python train.py --norm_place="pre" --bias="all" --decay_fraction=1.0 --seq_len=1024
MLP neurons of a small language model. Each row is named by its layer, matrix (up: input weights) and neuron, and shows model dimensions 0-127. Each number is 128 + 24 x the weight over its row's rms, rounded and kept within 0 to 255. Numbers have three digits each.
After each neuron's rows, "fires on" lists the tokens most often at its 100 highest values on Wikipedia text that the model never trained on; "fires after" lists the tokens most often just before its 100 highest values on Wikipedia text that the model never trained on.

L11.up566:097122151129129134082098091101105124058117141137130165150154123094111133134163143136111151127133108129094099165102131166129155165149162130105131127138125111114097133098114131094107104124165135151118141127142134147122187157086119133087097139131120109116117165143103147175139147121134124126168111167104139160121142106136103078140166171109123141123088147132124097165147121177137142182152
fires on: "it", "st", "l", "als"
fires after: "il", "re", "el", "to ", "v", "e "

L3.up842:109168135105163077156147158149137081078097108159125129119137112164131089113168144116123157130112115165123150137160151123134154091185134126108133083131143116105084132110145098108153120106106178156104154099139127138165089116132113162173126071106125119115131116156147129155112135124118115116150091096151105133144089135155159140115128124122157154138119136162163109126152115136139143081161
fires on: ": ", "s ", "al ", "-", "==", "\n\n"
fires after: "ou", "er", "us", "\n\n", "l", "="

L8.up36:139147129094105155160107127122062133098142136174111102099141136163157150121134116144165135105100133121136110178168129086110115103124148157141147125139148128097115163152180147131095102142106113117156097134115102153137118102077128101142158113095179134149116092117128106145094106090113134120149133159131158135080078167114126140160092146126105151131154144146169174138165153114103109159124
fires on: "ic", "le", "t", "re", "g", "s"
fires after: "ou", "f", "o", "i", "u", "por"

L7.up364:110122135131088168128086115107152121124137083147144132164098137069163158133152175114110134132180131143164141102132131136111111124124130161108135143121151136153116133147096139105085131112099121161161126153106161112137150158100185129154148134146079119098115135115128110088137096150118108070170163144129133115156087184142123129108140143140112136119114161119154126110105138136169091137114
fires on: "c", "oun", "oc", "ow", "un", "on"
fires after: "O", "f", "c", "t", "ec", "C"

L8.up338:136126160115103144076124122122142110128152107125155124155136121171147146106145139117157140130111109132167126077155141107134132121114094124126130151122143132115137110119178133147146126141105114126121126112115123179156099093166162151127119168137142141135167108122107103187121133130109125132139101128133106151101096121113116083120118126145097133129150177075143129150169096095097183122130
fires on: " ", ": ", "\n\n", "- ", "er"
fires after: "===", "=", "\n", "==", "d"

L3.up195:173099100138152118108146110117137116158142125116153117088122136122116124126124143148076089127155165149078098157102123118130085147146093124104073156123160136132102175117159129123127136113135107172156130140112145137163153133116119136139125121131141139142127116152121137135169049156119129103105201104092128097103142121093150158147129137159093157114161140106129163137133095134112113160151
fires on: "e ", "t ", "m ", "is "
fires after: "H", "I", "u", "c"

L7.up948:118104140088080147126134081134084126102196112116167122126122140121131117147164144114122154095114164124165161096163135127134131149119105101136107102148126113077176082136126107115143079125168140101128149098128146153116172110161147094152122110122124140176126152098136112137128140111109121105133149151138137132166149136156141107105133132125133116192121055124122159142160108113101098113130
fires on: "y ", "as ", "e ", "o"
fires after: "all", "h", "av", "el", "pl"

L10.up945:125121104113136121089135117141114133083109108119093117103148077148136104081160140141143144141162113134128141143111155133150121117130136118166155154100139079068126184163169142110121119164118081109121135106121099105121125112113128102125140103151138153136172094120151116122128130090142147128123169138087125169132144075145152134093127140100095128154097146135140172140167124141105102191137
fires on: "g", "y", "le"
fires after: "ou", "it", "or", "c"

L5.up672:122109133115119157117068091144106069129114134111107128126132118115183115152120182100165129161106114106161145157146168135131104116154106147134177132103137095149132113118133094078171148132154107155122108154114119162095097142180120134120121123124126103129088150116141121148092154144134106118116126104144127124064095114080148141140104110126135137170148154114122168148119147102154102104128
fires on: "ap", "um", "com", "as", "8 "
fires after: "c", "b", "gr", "in", "er", "l"

L8.up7:134080123110142112141152124141073097100083139148120153108126111165132118119142122097120153136166116129139135095127115119142073157088147113125146110123090150130165110128103161143102149089094148132118130143131111142118165151109136177138111126139103132136115115085143149184083106092114112138133114127122109186142127183149124157119114132166093088160175162122103107149166109116145123099099
fires on: "O", "F", "ar", "ur", "g", "S"
fires after: ". ", "\n\n", "l", "t", "be", "le"

L5.up543:166101146123098161132135129123158097115118122135133140122141068155108108153166142119145122101086149161095106166108093172137133155117141167116165117156160111158145108140116137131132142164156159156109093145125143139142139109125127068124160154101165084113113132180157130115138086097104096158114098078107136148108096124136107094119103174126147139133128150150126175140145122126117129156135
fires on: "re", "ro", "ub", "il"
fires after: "St", "C", "c", "st", "ep"

L8.up362:122095154148112138147136070075107125144127133159119129112090129086165147128170137165169094197117118099130117120118135140129148130148087143172107087106111138109114146101145116135138097136130132111142140089160141141134140158084163106114104126137126093119146169139120190131098131149130128134127115160169128097124099164167146151150087184140097105136095169147106115142134113134138161134071
fires on: "in", "a", "on", "ac", "id", "st"
fires after: "m", "f", "e", "M", "o"

L7.up137:135122076183127131122146129102139143150148183106146138131112096142165118127139147154113100122159114107106131119148173148121127146135116146107101114140090092066110157136140140150115106130136094080087128102152121134155137129174123145131121136136133167120116104092148162135117122128144093131120111113090074120138170094154179131126134114127096136086116136174149139170146147164123105124140
fires on: " ", "===", "="
fires after: "==", "\n\n", "==="

L5.up83:114142153133136139086137133147180126125120136152143156114079132157141090130129174131129095149128135108134109121139123115101159142138142121138139120150132077077066173132125085139117092147090100097134111146141127166148114089148125095163142088163099114143171116151168103102104121107146127149102121112149154167080091133162096146187145145130150148141149122161114121083126089113147139140143
fires on: "re", "===", "for", "ear"
fires after: "th", "g", "c", "be", "\n", "ar"

L5.up65:158139113073113104123154127118132118127072137115116081131140127134150134150125142148142133113106133117118144121148176130150137173133113121137074166133104139113140156121132151113148116083098157148120119133098107110149117125152129095134125102104134149144137101133113107122140138134146095127174096153120142150115107069122119156140155135135129115163132117153151120107132138116070154070173
fires on: "er", "er ", "or ", "ate ", "a"
fires after: "ov", "ad", "in"

L8.up190:096081156129129160142103106133110094099151127113149091117158121152112115146121141108091106150121157130114096099148099170084115126146126105172141166140124139130096157187123130133153142112133092095167171143130139110100152122103103127087159134149135103115099178135112133151171113121170148178126123116121145109126111113127115129143104125137103163132136142148111150092131159125129103117121
fires on: "c", "st", "ti", "ri", "ar", "C"
fires after: "er", "on", "ri", "C", "ar"

L7.up914:135082120078126113146106105114167137152126125141141157115112132095134146121120144152154132124103138141125132132095121091128077140108110147172105108134148152109112089136145137122171107129126121142148143139174143118100190132157108117154162140172178125114100145121111156136130158151142117135139112134122130128088143142140150102154134175111107111149124127120110129096173115152148130133125
fires on: "f", "ch ", "in", "o ", "t "
fires after: "s", "u", "S", "O", "bu", "i"

L7.up241:142106171104103142104107101122132119140082120095060136116111126132140123109135155105116138172093104090141138093127129098114132101117136173105186159125150152116110179149175121124129078140101086161158148156127116154121127152109143195149099106144161139109189144144118140142105132124160128115125153121126100136112095187142127110129144090130148135161081169105113134125137121118105139114145
fires on: "c", "R", "up", "=="
fires after: "s", "\n\n", "re", " ", "| ", "=="

L2.up322:128120134156113112087127080131145154148087100179168098165070122104107142111162149152148159133136143140080136124085128110099126161150102138128131103104100128161136102116150118124118157109089107094099176126137160141170167125144168138136103134109098123093086133106139110165076100118145161137147141141144122135122157136147115136150158106160114131165095138171167105130124099151138126136110
fires on: "en ", "ere ", "e ", "ary ", "om "
fires after: "e", "re", "wh", "u", "Th", "h"

L8.up61:123130109139123092090102131105086195086074104143131142137149109099155118158143129171091145128127110127153136147086123107145121169133143110136118095186122126160127136118151102093140160140112133092096147114163093151125124119127186091132157112128138099107129137106136134165093136137180095133130106110127122114084123146159115138112124161102151174144141126146126112107141146135128136096097
fires on: "r", "h", "re", "il", "et", "u"
fires after: "b", "p", "th", "wh", "g", "was "

L8.up69:136086099156123160147132149149135107128108158176124099121157121104108076140126125136121100117138094148171117131120147111139153147152139148132107098131134171139128139144114183126152138092138130097144103131110159110172088100106166124152096100126148085099115125141091171115134120135162126117104116160157190133142153123130150139130130092112122133123141136118149142083121139101130130128127
fires on: "ed ", "b", "e", "of ", "a"
fires after: "it", "w", "et", "ity ", "f", "ul"

L8.up717:161124130110166159104113157108129123128112123116132143151119129170175133185093148147124101142137084162192118092130134121079090146136127100127112117137161108119136093145148193129185107084114115102115119107139155137128120178113098148140104105103111148119105102132142075107137142079091131099148124146092120105118133120131086171098107147118115157116135111123151131132164129139152134128109
fires on: "m", "at", "as", "ro", "es"
fires after: "ti", "y", "i", "th", "le"

L5.up814:103122115130135169156148131102152101117147114127098105140151145195129094158161145120123134140096150081124135092152162136088169113138086143133174116150141135101131087093124099148131106179144163151158124151148161141100103137111095105124084151159132120136137106170098139151115146141153113135132149127141090124107143130118124104103120167128147136126136104120102119120149108131153082166172
fires on: "as ", "e ", "o ", "il", "ad "
fires after: "h", "als", "av", "o", "e", "s"

L3.up233:144124148109150100122138128136101098110141151143102147072085156132130157139141175106128154167142098157162120135138159102123115114184170138128143106068106101113094092137092092157151133115130154136108119110123139130133112125129132136150140133098104125115084114161140147152125150128136133109130123148126080147127091134167193112139126112102119172144106145131104173107173130123105099154132
fires on: "==", "s "
fires after: "\n\n", "'"

L8.up169:128130121122131123176131131086119105141122128147093127078089109118125111082114117138114123128090102108099127109148165122172195116137094155164160134122124116135069086128132090173150131156086083106140115119105130150145125106098144140099114122149146152119115156118135152126119126148107138129094155113118105117141128131169161124147111157173130111137110138120152143123127116135128125159149
fires on: "a", "in", "op", "an", ": "
fires after: "e", "o", "et", "te", "str"

L7.up638:123099108157139139160104106118147105144085130119180132112126109147079152141110136118124124092126122091100132141149097134085079129149134154133093125141137100166142150141109138126113105083159113119165156147160170143127124097147134132103112166124129139135160090195129188131129089125124146129159139196114131114089085111098145129115134129091094084132126151132127118130115134161174145116164
fires on: "ur", "pl", "ow", "tr", "on ", "with "
fires after: "t", ", ", "to ", "ent", "O", "T"

L9.up682:122170118128134099150092139122134135075075123116122124141118129157128150087169157113120170112084142127141116171151143148126133166110099130142096150099112127126135114083110124132090159172156131154125112155102134113141155152098118090146084145148144124092100162135146159124127176134107137155130123113126148143156111127085111148126118129142124138103078109178112144169196162136136146114143
fires on: "l", "in", "op", "om", "am", "en"
fires after: "il", "r", "v", "el", "is"

L2.up346:098121101120121121150150109161135147122105146121129108114109110124132162103101137099087129089123157097120114178136130123131136142134084105144138165112122128147143091117136141075115111132139117095123124146107133137098107129120186178125127108089125085140161103136111106122165077166125129126095150114132119084104132127141110163144128112097149097108135114073150174138137142167138131162133
fires on: "ing ", "ity ", " ", ": ", "t ", "e "
fires after: "C", "t", "ord", "un", "c", "et"

L12.up386:119136070162117102119146136150143101100135135134131100141158137144145119150125146155129147138137115110111093143157125166094086109111133082119153135145126126104130147103126097138082102180123134115121165121131140155157128128117146130118101103131113153110122092133116153106153162146120185120116099121149168121162163069141160083084143140125106152122166096154149121107156090140140158088128
fires on: "y ", ".", "==", "u", "ers ", "ay "
fires after: "the", "m", "e", "ic", "id"

L5.up358:151140104113134116087115166113173140134078116101177153116137161142100115135134144152124108157116112141124115147075133097123087078127121133156137140120159125107133123121129125148161120084145125166144100116141136140211121129126100117132077135149171106107105123079156154152148144136138139109104118105130084129105127145134132105144123142161108091093169110100147105116149155116181143114145
fires on: "e ", "he ", "o "
fires after: "H", "s", "S", "ere ", ", ", "wh"

L10.up904:129078116123117084114102134127102173076114115161108128119174137124115116113139110089107146128093104155140144125122099131132117134124118112127126092136108122112082146116127151139141144095129147068126189143119155154150146125163128151078148129143103089118164157157118144115160114144140121104141146137100077121142147104149148124140092136119191120119091151117098149156132139127112111123151
fires on: "ig", "e ", ". ", "is", "er ", "ate "
fires after: "or", "al", "ol", "St"

L8.up138:154084163118153136125144076155086102123159142123128128124103059153160161136163133103127122139159085108165096099137136112104124093157096099157167102076133129093141131153147149149157080138148118130123165135152136172087110150097149078163073123123162149136128120127120137122106145126114108133118121167125101102124110171150135115160136126146139135135127130129121120143123105133126150116159
fires on: "==", " "
fires after: "\n\n", "=="

L2.up541:143095127130083133152127159165150143109143117122136120086146150101146127111160143127123110123090110128102114136156128086140159118146074145139117154164107113115104154139180143127098114050124164174126126129117127113129138123110161135150162137125133134132144115155154130130137134142109147117081143097152195153104109162117173140095113117107076122155107120139129154151112109114133144092114
fires on: "ent", "tion", "ord", "ation", "ow", "10"
fires after: "c", "C", "ec", "K", "up"

L8.up274:131143139152108152125138161114170108143098135125111154139095076102137123106125157145082152123135108162122113127164131149119106149164133122130106116103116115128157115142108176125161095147133093160124125123145116128112156125124100115179121112091138121169134136132100177138161147120131161136162168116103146105152120173141144137140120099092144065129144167156074093083122130149106115139113
fires on: "e", "s", "c", "S", "r", "ac"
fires after: "s ", "es ", "ed ", "e ", "to ", "ing "

L5.up845:109099107126122093139137086112099157106180114101149120147128099130137133145129121156127084133082126129113135118145114097154104148096147122123150105132100152093105126138168122120130106112127140109177147133101150109101091150100090142127122130153159104154116098129113108113102142140125114114123177148113138151085138151127115125141130112068096106108042169084167119108137156142102119141149
fires on: "\n\n", ". ", "\n", ", "
fires after: ".", "==", "s", "es", "e", "y"

L7.up289:107095098116120139133115111164162160122087083112141130158154150141116157117133106131136092141129124130143118082139120136157120154144120120152076131144096128120149092153146114092141109179108091169072115122137138110145180160171117120129129110076141154112089132094159146109138159117087137108103117134143107095124114131070083111095169122141148119160164132131182128139139117116153144146131
fires on: "en", "as", "es", "o"
fires after: "p", "b", "f", "W", "N", "the "

L8.up438:163104126128131084109128079152142113117089088150175136169108164132064133113113116132134122127084125095134151147128105129133132120196119136137131136124145128135152130095164147166129097099094108117162166148137127157113122140067119116120120088129179141114135127114148105114164122135117089160111138113137127154141117163112127087118096137162104128137114108120100114162111105146192154132148
fires on: "at", "in", "ov", "ch"
fires after: "l", "a", "el", "al"

L7.up186:177126122164123099130149120141080119103184087118140131116106139147140124150101130140180123135112132132139126140139137125175113122145107122097114093110092107120077127121108139159153127110097105107156133150130139151145129137115109154135117107136117152120072190133078142107080133174116115169131150126158149135116146174118115072115116129094132145127090143182146114154117131134162155108141
fires on: "\n\n", ". ", "\n", "\" ", "ch ", "ch"
fires after: ".", "a", "=="

L5.up811:126100105138150131157110157070141118076099110146147150103142178166115138161157155166071139148158134138132141109107155130115065149154104138119135127078137092151133156126136088162107114117101122132138098141135156120139129114068126106111134122111118129089074121128148137150109103110151135120130118157133106106107105163141115157144145125154157089108134158140118095165144101131170135126128
fires on: "ich ", "t ", "y ", "it ", "e ", "that "
fires after: "wh", "bu", "the", ", ", "I", "w"

L9.up756:142139135095143134127115060132107122162134117136139158143083150136172126164133162150120137111124143108126147151133142111170122103158174127146140105178140085135115115120095132101091111128117127116143158088107121112156136102130126095140130145127135179110137141087115144109104117117102140141098169145130179153090112145132117111111130168108137092147139131120111103136126125111128122129079
fires on: "\"", "u", "th", "re", "us", "'"
fires after: "A", "u", "e", "i", "a", "c"

L3.up647:129065137116147135144156153142105139124092128121130157106108132147132122145139116141098097106142139131125082133108152137137135120163104155124082147101090121099162100086116122163136098129127169177157106131109111138121147144108125075145113133140099113147142138160126137173139146142157064145131148105144131126112125113119164131116109091134142177113158116105108107098205146143098082140149
fires on: "e ", "as ", "l ", "ent ", " ", "ad "
fires after: "h", "av", "el", "sp", "w"

L10.up2:129129105125101113175100184113127085140123152087131094111143171133103094131160157130072132172098127125123084101111147154056134141131126131096152092110120124174107134134106113127133124167088131134134073146165099115157130141129129119096087137153115132117114110122138120138151156111122132142145118104121141122134138102154142128100124138191099134170111108118120159092175149097121176130100
fires on: "m", "y ", "and ", "e ", ".", "| "
fires after: "n", "the", "e", "t ", "w"

L8.up345:121119117139116129115101154105151168135124067149127175120119142157115075143147123158110152126130168150143091121146131079152110096110139135131121123139120141145115093145142131125120119174104091150091158103142121112140135115116114124102123137151108110095117127131121159166103158133139153088128148112163144165149106157141093125114109152165156110127165106141153118126119083116101171128150
fires on: "g", "es", "G", "k ", "us", "ed "
fires after: "- ", "o", "ou", "a", "us", "ec"

L3.up615:150136142109129170140117123114154136157138107121120131146116127135130151122135112127091097163151147138105109115146159113148078197163109153147139157159128103123101136124169132108156118132113132084170068091157133154130153166149128113168133158128107139100141110098140089153122135099138094172146075140092097101119105122151126112107101144115123119096132160140130147156157102151121186120148
fires on: " "
fires after: "\n", "=", " ", "\n\n", "em"

L11.up649:134088080090144127113147140176158115173174135148114099124162145121135149162147167121148106128139100096128134126116098137111142138071124106137123124127129123082119161111144126175113101144074115146173140098134098104134127118155134144151099110125125134146107131110124102156160142060152156135118112114116136135128126102148116112096114103159111122133119134131083125124164116113131155116104
fires on: "y ", "s ", "e ", " ", "ers ", "ts "
fires after: "the", "w", "e", "ou", "op", "ent"

L8.up862:156135126159103135171117113124159057133134152074105137107092146135134087151146126133146176141102132165094162122113130137116141152089099116135093105128148133114134112097098164079102132114130114150131125143108118153127152137135153066151104149165147098096112146122141153124124109125151117096157130136110161176097130108096066115093119137116124125168145166161122114125135098088127165139101
fires on: "or", "il"
fires after: "c", "N", "C", "F", "rec"

L7.up165:149130119128134158150104114127088117152193168084123117149120117136109134103140135108096146126118173150114169099128171140170142101158079144126117123126136129152114156143100114089101154128106108123151131208110134123143136135116124104119085116111113135157132125101166144143099094070124116074132109132173149109122154138119103140133132114170134115123107115147120135121118105123184106155165
fires on: "that ", "e ", "h ", " ", "en ", ", "
fires after: "wh", "g", "il", "us", "f", "d "

L7.up647:107125143120113152126148148102090073132137130130127145083116102087104129150139160165148158122160171125138155122127136127140119134174118143158143156117146108111132148132170165148168084120109159093148150114107115128128137118119123124102137121125166117150159084085144128123078141162099121086071160175129125136118126146137126136130123151093099106136126159123122125127113132052139091105157
fires on: "or", "i", "u", "'"
fires after: "b", "oc", "m", "c", "g", "v"

L3.up84:138118143106122137137093111101165138186110080107165168071134182116119144117115159180091118174121137145154133123109087105119070151115109122165107086129132147170111132127155120120145162138128169140124170098134120129108130144117120131140108156122144136143109109132144104134136107130091109095115173125147100110174131110142150137104081128133125132127149117138089136108140101138086086114131
fires on: "o ", "ary ", "ly ", "e ", "t ", "an "
fires after: "als", "e", "c", "ent", "it", "us"

L3.up904:119106135106127080179103144067099138127158128144135183099118129105136178144140101124154130138076144147114171137134125131132130160120147174114104117103100110113159118124090161129131124138137127121189127139119130121112164085146177133159181139141132106123114115098120130144130177115145128097107115139127099126098134173168146138147110094107102124121143135153106103149155165119125114137110
fires on: "\n", "\n\n", "ame ", "- ", "op"
fires after: "|", "ec", ".", "\n", "s", "P"

L10.up628:107143115138114181120154131135108082107079116132137121123127113121161132188121116188141087146098089135163153136138098141117132154100149120102140099125103143093135112151144152061151094114130107107152155112164126127154148127103141205079168092116139117162139100116124132144142109112126122082077139147108125154129105156139136144118163127127122108128110166111135133148138141089150145135111
fires on: "i", "s", "t", "ir"
fires after: "ec", "b", "p", "ep", "g", "c"

L12.up729:082059178145165129135123099129117114116150139119144116113148152113076098133151140163139175126123100127113094138104151122115092118144121138139100106112133108148101105142118128164084137132145107126113157125136117148151152118114109158117120178109165123113091093094158181144108116103167173113138145122138158134128183168074096123105140112135113138090140109131110122123178168112122099136133
fires on: "ou", "N", "an", "ur", "ew ", "L"
fires after: "L", "E", "in ", "N", "-", "ol"

L10.up391:134141158156118090112134108093132104084121149078106153134116156120141088185119117151044160123114124124117103105137097143119154183155113122117136116142140137172133145105088153144118096107104093107112141120101120159148121135119128103114109175151149112111130144120141171095117120175166162112141125088100143111140124160122176161117130120159104111127144135146127124084168133083146149114125
fires on: "il", "id", "10", "3", "x", "-"
fires after: "f", "F", "I", "ev", "7", "N"

L10.up647:175121135116122119116158123109102131140178154168127150118071118134124121095159102130124160131084135134097120130080129147148161139120144129078153079109115141075131126131161096154160127093103124142158115119089142147141089096126162085145127113072153124108138123149089089117150148171141140116119095127148138144098117154185130068148123112137157133143160122146145128160167168099132105140108
fires on: "\n", "- ", "re", "st", "\n\n", "2"
fires after: "\n", "o", "e", "a", "es", "200"

L7.up449:099109114058097157126097089127113116137158148132159083117116129120111141148100138115090145114119168132112120124139105134169125132124117096122070156128137152116145166102133108140116126154161123132116159140109135156144150078152166155110136142099125097120128133160065139152151063130160148083143079109132133123136112153130108143116142092139107145125130158136145111171141129122138099180153
fires on: "e ", "t ", "g ", "us", " ", "ing "
fires after: "a", "e", "on", "os", "it", "u"

L12.up812:143104081106046109157094152126097148140108086151136160134149104132160084141132130151099117109146185103130109099167117125140143154125132136136145094113112103116148144133128117151115131156125150111128138135119097108141106093115161105132112140153131158138074149084172165133087101201152121125124115101153134161103139119092155108112082157118156150113132128126149120142126119153111126124120
fires on: "h", "o", "el", "ic"
fires after: "p", "B", "b", "P", "- "

L5.up101:175133148115144112136169119116115135135110138087130151132131095127109147166132132151153119099122102104166119138125125086161140151118117139120142153158163101144107108142120122106125062124065145165109128153109133144159107108109086119125060124067137187107123167098126133132137151149152096133152140136112133155098130116151117109133134131104176114162115095162079104131166157103090129166116
fires on: "-", "us", "b", "c", "s", "or "
fires after: "en", "o", "i", "u", "a"

L7.up882:132117145097111089136144139120088154154161120117127094155109151097102121159153150169102099155137164142117130097154179112133093080131144122132115095147170115144093147127095180107133081151135116125141124155118149159149119093146117143128124172109146133135135143118158158151133124105104159077118100128133121108137155161111137148141135094120143084128113133116113136144141122116158120098172
fires on: "that ", "e ", "t ", " ", "all ", "th "
fires after: "os", "in", "us", "m", "d ", "p"

L7.up303:133144142130139095115136110151089095124129104110133162201144108169159142137160145124087119143172142154115128091178136132136122121166109095141153142170146138143100172134125141128099119118149115149090123167110161135105170157100112124070150156147126094141127133101163157128159138125152168082098108143119115123118090134113084118150110100153118068133121136133143096149147130121161119140152
fires on: "ich ", "that ", "ere ", "e "
fires after: "wh", "ed ", "us", "s ", "d "

L3.up799:094121143117145142107110116139119138129164135112143152137131127172128119138161129118149120070112155122176104141101179136137112116115107142109100164152114129141104100149142127156127122118131132142136148121106156139106128141150143133072101072119116082114205120155110123133111163132132116096149136132148140080111091115144119155104108109150133090138064142092167157169148108146163154130086
fires on: "r", "ar ", "all ", "t ", "e ", "ed "
fires after: "ad", "b", "D", "d", "ul", "il"

L8.up637:109116100102139129112130075159142104149145123116120131137120172073119156154132116115126174120105129125172086114107145131134084145146131137135118112144132129141135106090138086122141121132096094149131116093075167164181095127129101134137129130130127140131144134082112134114137133123096144111053172106126110138151147128124078129166092136136144107162105108128122111124140137118141112142094
fires on: "ch ", "ch", "y", "an", "up", "- "
fires after: "u", "e", "S"

L2.up424:114133128093109122158119130153095146137076117163131151147107124139119110105144110168146126151114120155126070133098123119086100113164118084125117154149075121136141102117095134132104120121094148098144142125111152150106129157115204146112124068135115142142091109145120104159087113148142139149142134146119141117150114171148135148138158139154130134150112156128125178114153116116157080155106
fires on: "1", "ere ", "en ", "e ", "6", "for"
fires after: "wh", ".", "be", "e", "| ", "il"

L5.up815:153137109121142150126122118131100128098175088154158144158142104156155118111084123120136122153095131144141159142125110145105126123101117109145149071149124117112095124124145077151119142127076146116116161154093173116165146160165088118117076115132131106156115127138079116145110151101130144157123083132148125171142074100183107116162132117159111135126085147203137127142133131132110124104076
fires on: "ar", "of", "on", "ear", "and "
fires after: "st", "r", "si", "pr", "ar", "es"

L10.up929:086131119129162131147100145166150094119155091131100124102103110133154143135142134121142098109102109125125139113143100117101141111165106099103108138179155140137096069087119144131140177125135135155143089126122101166119155156080096100149125097129095116113101169111145166148174135162121126088155131130108158159105112154091154136112170152133126155137085130107113132129125157072121141092122
fires on: "um", "x", "m", "v", "am"
fires after: "n", "re", "i", "le", "a "